Weights of a small transformer language model: 8 heads of 32.
MLP neurons of a small language model. Each row is named by its layer, matrix (up: input weights; down: output weights) and neuron, and shows model dimensions 32-159. Each number is 50 + 15 x the weight over its row's rms, rounded and kept within 0 to 99.
After each neuron's rows, "fires on" lists the tokens most often at its 100 highest values on Wikipedia text that the model never trained on. A number after a token or word is its count.

L13.up401:48 36 39 72 50 70 54 47 41 48 62 54 34 59 17 44 74 55 63 58 47 42 74 28 45 54 40 44 77 35 53 69 31 66 32 42 43 45 48 21 21 57 57 41 72 62 61 51 38 64 48 56 70 55 70 48 63 45 64 57 70 46 35 31 48 39 63 24 71 53 59 25 85 28 49 68 49 51 53 49 45 51 61 31 53 61 38 41 35 70 50 70 61 31 31 40 44 55 41 36 93 67 45 76 30 71 57 62 55 65 47 37 45 34 59 62 46 63 16 48 38 59 27 44 54 35 69 80
L13.down401:84 52 00 47 28 35 56 64 51 33 61 38 35 52 40 55 47 41 75 51 42 68 45 71 55 68 72 59 39 85 67 47 58 26 53 50 66 53 59 74 74 56 25 64 37 43 29 36 45 41 65 54 53 31 57 70 45 44 50 78 36 52 59 60 45 63 44 48 51 48 63 49 08 41 45 31 91 47 54 54 47 40 59 55 47 25 61 61 03 41 85 47 40 57 61 41 42 73 53 57 40 21 48 49 34 69 64 58 49 68 68 42 39 38 52 52 44 41 53 41 36 49 48 63 60 47 58 24
fires on: "," 25, " |" 23, "-" 8, ");" 7, " and" 6

L11.up654:63 64 59 92 58 61 24 58 41 38 43 66 59 46 58 47 25 67 66 20 42 38 37 64 72 39 65 57 87 42 54 42 59 61 44 51 41 61 62 47 63 41 45 43 70 70 55 49 71 59 60 78 39 45 64 24 40 55 59 63 57 50 28 66 67 65 28 34 53 37 39 18 58 50 65 59 41 41 28 21 53 54 33 53 51 51 63 41 72 42 56 28 47 56 72 53 08 59 76 33 40 53 56 26 45 34 45 44 48 55 48 53 63 61 62 40 35 36 36 47 50 53 48 33 46 30 43 07
L11.down654:44 44 33 29 41 54 48 72 67 49 58 45 64 53 38 54 62 66 42 69 51 79 51 30 68 51 58 60 38 89 35 56 68 66 54 52 75 46 20 49 42 46 54 37 62 40 39 49 40 61 55 32 41 30 59 55 45 43 19 45 49 64 64 49 34 46 38 47 29 83 71 66 57 40 51 36 75 47 87 68 34 42 48 70 43 48 48 86 43 30 45 38 24 42 50 35 57 52 34 58 62 26 27 45 37 32 42 43 33 70 57 33 58 26 46 41 45 36 59 36 17 78 87 66 46 30 59 68
fires on: ":" 21, "-" 15, "." 14, " |" 8, " and" 6, " to" 6

L13.up441:46 43 54 43 69 33 43 50 35 33 46 12 44 23 38 63 61 54 63 49 53 34 70 46 46 37 58 34 68 54 78 25 46 56 49 59 68 39 51 38 70 63 51 32 13 77 75 43 60 76 51 52 69 39 63 51 47 27 46 62 82 36 67 49 54 88 36 37 26 68 35 52 76 71 55 63 59 51 31 33 42 63 62 51 55 34 27 73 49 70 55 33 79 49 73 19 46 40 64 42 28 47 71 48 65 66 31 71 68 48 57 56 49 45 21 53 72 27 42 73 75 49 48 48 61 49 36 25
L13.down441:71 54 55 66 41 41 28 37 61 36 47 50 39 67 51 86 44 59 70 44 41 38 45 34 37 47 66 43 59 48 29 15 47 51 34 63 53 57 71 78 21 69 77 45 42 38 11 57 52 67 63 51 23 52 45 38 69 62 71 29 40 61 28 39 70 47 58 49 12 37 38 30 63 78 50 94 49 45 57 45 39 67 51 63 63 57 24 26 37 33 45 49 65 35 56 59 60 74 47 60 35 57 29 36 27 37 33 40 41 62 48 55 63 53 60 62 60 68 53 37 39 49 36 26 42 46 35 80
fires on: " " 37, " in" 27, " (" 15

L13.up23:42 71 56 64 64 55 56 39 43 17 60 58 37 50 56 52 51 43 36 61 65 71 58 59 61 32 56 73 16 44 47 67 66 30 16 55 46 50 61 29 66 50 72 58 57 44 53 23 24 31 24 43 61 59 38 34 50 45 51 53 34 39 26 40 74 30 65 69 63 71 67 65 74 68 53 56 59 67 47 68 58 36 41 58 25 39 33 31 51 87 47 64 74 57 55 28 44 40 51 66 61 18 33 57 62 50 50 29 32 55 57 43 25 42 44 45 40 62 38 48 56 57 39 38 49 77 85 65
L13.down23:62 54 13 50 38 58 53 50 67 52 47 60 42 33 59 63 62 47 36 56 68 66 64 16 53 65 68 44 55 57 58 66 48 52 62 34 39 54 51 37 54 70 36 50 33 36 62 65 57 76 49 60 64 55 23 31 32 77 59 53 73 59 49 45 27 57 47 53 28 49 27 44 25 57 75 46 61 54 39 46 64 39 15 14 40 47 37 62 54 37 68 30 36 58 55 57 40 44 52 48 56 45 42 65 35 38 37 47 38 65 55 69 56 66 56 39 35 36 32 53 25 53 55 29 50 30 55 51
fires on: "\n" 31, "." 15, " |" 13, " United" 8

L19.up443:50 48 62 53 66 51 49 63 27 56 17 54 55 64 38 40 45 34 54 43 43 47 22 60 71 63 80 84 68 43 51 53 37 69 45 54 63 43 51 42 55 46 45 50 25 56 74 43 58 57 76 31 29 58 43 16 51 49 59 51 25 64 65 34 39 44 43 78 43 50 49 53 32 22 43 47 69 47 60 57 23 27 19 44 74 62 64 56 66 39 56 34 38 68 49 49 52 59 51 45 27 34 68 57 59 39 55 48 51 89 30 47 45 31 36 64 59 42 61 86 52 47 35 28 35 55 86 76
L19.down443:39 67 99 57 51 58 32 45 64 67 52 38 26 19 43 61 40 81 51 74 63 39 36 67 43 49 51 30 23 71 62 76 39 50 37 44 61 44 35 71 45 43 49 47 41 73 28 47 43 53 59 55 62 76 61 73 50 62 62 46 52 49 32 68 38 47 58 47 15 46 44 70 77 68 47 30 33 48 46 44 53 60 43 67 18 23 35 59 31 54 45 72 48 44 49 40 26 29 39 57 71 47 41 64 65 53 32 58 40 59 54 38 73 62 64 41 94 57 45 56 55 59 52 33 49 35 41 43
fires on: "\n" 34, " (" 9, "(" 9, " U" 8, "/" 5

L12.up410:50 40 37 52 63 46 61 61 63 55 62 46 44 78 48 25 61 51 43 47 48 74 91 44 40 56 38 50 24 46 48 60 65 54 45 48 32 44 61 43 44 53 32 36 52 41 55 69 29 37 48 76 53 47 39 24 53 66 56 46 42 48 66 49 24 43 10 60 69 69 61 30 65 18 85 48 27 43 53 38 47 41 61 32 49 52 72 40 50 35 76 40 32 50 70 47 43 49 38 64 63 25 44 51 34 32 53 45 56 32 31 66 55 19 60 46 29 53 49 32 61 28 43 09 47 49 53 73
L12.down410:53 48 00 40 29 50 42 52 58 52 46 47 48 49 52 56 50 46 60 39 30 59 24 37 45 54 74 30 81 99 31 49 34 61 39 47 63 44 48 41 63 68 54 54 54 46 71 54 55 53 38 71 54 49 77 46 36 67 56 47 90 51 36 59 26 45 48 12 62 60 66 48 37 25 58 57 52 40 35 60 41 52 48 49 17 76 42 76 36 37 59 47 44 35 35 42 37 57 62 61 52 39 52 65 35 58 75 41 43 45 69 72 31 56 49 34 30 22 34 20 31 67 66 63 46 57 64 48
fires on: "=" 39, "-" 38, " |" 6, ":" 4, " the" 4

L3.up752:53 62 35 25 69 52 31 41 46 32 47 62 54 32 40 62 54 64 37 56 54 48 93 54 66 54 46 14 56 41 32 53 68 42 36 46 46 39 34 57 52 61 46 69 82 70 61 61 62 32 46 58 63 51 56 51 41 45 34 33 57 64 38 44 57 43 69 15 19 53 52 48 42 58 49 58 46 58 38 58 50 44 54 41 37 14 31 41 59 72 58 71 64 40 48 33 51 38 29 45 63 61 32 44 56 12 53 52 47 44 36 51 23 20 51 54 33 57 33 37 71 36 68 76 45 33 62 43
L3.down752:72 38 49 47 49 56 83 66 41 63 74 45 49 48 64 36 15 53 34 87 39 64 51 66 86 54 19 48 70 57 54 52 48 53 24 44 49 60 57 70 37 78 59 51 40 66 40 69 19 44 48 41 56 41 22 36 41 64 60 50 45 39 64 41 62 35 42 56 78 46 43 61 54 53 08 36 15 61 40 35 29 64 36 54 18 38 37 63 75 13 45 54 58 51 50 27 68 46 49 47 58 51 42 34 34 55 80 33 41 75 51 52 52 29 60 39 42 63 43 63 42 29 78 55 69 29 40 45
fires on: "ator" 17, "ium" 9, "tic" 8, ":" 8, " Court" 5, "ologist" 5

L11.up62:18 45 54 37 64 48 49 32 43 36 70 46 68 29 53 45 44 47 38 55 58 71 57 40 62 35 60 74 71 73 78 60 57 44 52 49 41 47 66 19 65 43 34 45 49 36 48 51 47 63 45 55 66 47 66 82 41 38 58 46 38 43 13 45 63 73 65 61 33 82 45 57 60 21 66 29 65 29 34 45 68 44 44 51 60 76 42 61 58 73 63 49 52 65 56 63 44 58 73 23 75 51 49 64 46 61 56 46 69 63 40 28 73 20 36 44 51 59 54 33 58 39 31 39 62 78 49 59
L11.down62:70 26 27 51 43 60 40 69 55 33 36 60 68 45 47 44 60 66 51 40 63 37 38 44 67 49 54 58 35 68 30 45 46 47 29 28 61 50 48 76 42 35 55 48 65 77 68 44 75 67 64 54 36 36 43 59 51 50 23 67 48 44 83 52 40 66 34 45 52 33 21 46 67 24 68 41 54 41 50 62 38 48 61 14 60 63 57 32 44 52 38 43 30 68 35 23 33 30 55 41 51 44 29 55 67 56 50 57 31 90 68 25 44 59 67 35 58 23 46 41 47 56 62 57 61 32 52 52
fires on: " and" 31, "\n" 23, "." 16, ");" 11, ";" 10

L11.up583:57 67 66 43 87 62 56 42 52 51 27 58 48 17 53 51 69 47 59 54 67 43 41 69 33 41 63 79 22 50 55 36 44 72 65 48 50 33 29 57 61 36 38 30 36 60 50 45 55 71 68 42 63 41 38 66 57 38 47 71 59 32 42 31 25 42 54 71 68 53 52 85 55 49 55 39 48 55 61 45 50 57 45 51 33 45 28 34 75 49 44 51 66 29 53 40 64 32 66 54 59 25 33 09 37 40 40 51 47 38 41 58 62 56 42 74 46 42 75 63 59 72 27 65 61 58 49 45
L11.down583:58 48 44 65 32 47 13 38 58 38 63 18 56 68 66 38 24 39 46 51 54 42 61 56 58 63 78 50 74 49 31 34 38 37 51 46 71 54 92 46 50 68 56 80 41 56 49 45 43 66 84 57 32 39 54 47 32 53 45 49 44 36 53 41 42 61 44 53 43 34 49 08 45 65 45 50 52 60 62 56 66 49 48 59 54 72 55 59 33 70 62 66 40 53 49 49 31 79 35 49 39 57 36 51 77 52 61 43 64 55 60 49 55 56 21 42 50 25 62 22 33 35 34 50 17 49 37 56
fires on: " (" 22, "===" 17, " ===" 12, "\n" 9

L14.up424:33 58 16 57 42 37 39 71 28 56 49 68 61 82 30 30 55 77 66 46 59 06 52 51 60 38 54 55 41 28 56 60 46 55 47 67 32 60 41 44 45 51 53 44 42 67 24 37 54 55 46 59 48 72 61 58 43 43 46 53 61 24 61 47 36 48 61 59 57 75 29 38 72 13 57 66 35 37 74 75 52 31 44 32 50 59 51 89 77 66 30 53 67 49 48 08 63 62 59 51 46 40 11 50 64 64 71 49 57 44 43 47 64 39 44 25 48 48 61 78 40 64 53 43 47 60 31 45
L14.down424:57 51 26 64 45 48 61 63 54 52 38 53 29 38 35 53 69 37 38 74 55 62 28 50 63 49 51 48 56 04 36 49 63 72 37 52 34 42 38 47 32 46 59 51 63 23 57 55 53 65 51 75 46 27 74 15 42 79 50 50 53 69 39 29 47 47 53 75 32 43 54 54 43 49 37 62 38 47 44 64 48 51 63 62 29 55 41 57 29 50 51 63 36 49 59 52 67 47 39 60 56 54 59 55 06 23 00 49 47 61 60 75 46 57 60 48 86 55 63 56 13 49 34 26 40 08 44 45
fires on: " " 100

L19.up348:53 25 53 49 55 52 27 70 48 65 46 55 51 47 50 20 48 58 23 40 49 48 28 65 43 42 31 65 54 70 56 48 62 60 42 60 36 43 77 64 57 55 74 35 55 66 47 49 32 46 33 33 49 45 39 54 56 42 53 52 61 43 62 54 41 81 70 79 71 39 29 85 37 70 48 40 68 38 84 60 73 61 62 54 64 51 47 45 70 35 70 43 41 67 33 61 62 55 26 54 47 37 61 67 53 43 28 60 50 58 39 38 49 33 43 54 79 58 75 52 27 81 41 26 76 66 50 66
L19.down348:71 63 99 37 49 41 48 46 66 69 53 38 34 49 43 63 57 66 74 60 52 40 40 49 70 43 51 60 52 99 35 43 48 47 52 36 49 53 15 73 65 53 27 63 47 68 37 53 63 55 61 36 57 28 66 56 56 62 45 92 49 46 25 78 11 58 34 55 50 50 41 48 42 55 53 60 21 58 52 66 57 59 55 46 64 39 61 47 81 53 69 36 45 37 52 50 66 43 46 32 51 54 37 34 51 74 36 41 34 47 61 51 35 63 69 57 77 55 60 55 54 25 28 34 44 65 54 50
fires on: "\n" 55, "-" 17, " (" 13, " H" 4, " " 4

L14.up514:37 70 39 57 69 54 43 36 52 56 45 45 60 50 62 55 42 46 43 68 51 38 27 78 45 76 34 64 69 49 44 08 59 15 24 83 47 75 68 28 50 52 52 17 58 30 57 58 53 16 49 40 52 89 25 65 30 29 52 66 63 45 57 33 55 52 40 50 50 28 57 14 36 45 54 60 44 83 72 60 56 58 29 39 60 41 45 43 54 66 62 61 26 39 49 60 53 49 42 69 27 40 45 27 40 14 54 46 51 43 52 48 48 72 48 52 56 40 46 18 69 58 76 31 55 53 71 61
L14.down514:60 36 50 66 43 58 49 64 56 78 43 50 66 47 71 37 32 29 28 34 54 60 38 43 64 36 64 39 57 78 70 52 44 50 69 66 55 45 43 41 23 53 61 64 37 49 58 58 55 61 46 46 39 29 35 39 15 80 74 57 73 50 40 66 32 39 10 30 45 50 50 35 61 46 43 42 52 45 44 49 50 45 51 18 50 48 45 93 40 65 77 17 32 30 77 61 61 77 44 28 57 69 30 63 41 45 59 25 43 60 60 47 38 57 43 60 39 57 44 38 20 63 21 58 87 54 62 53
fires on: "-" 30, ":" 26, " |" 17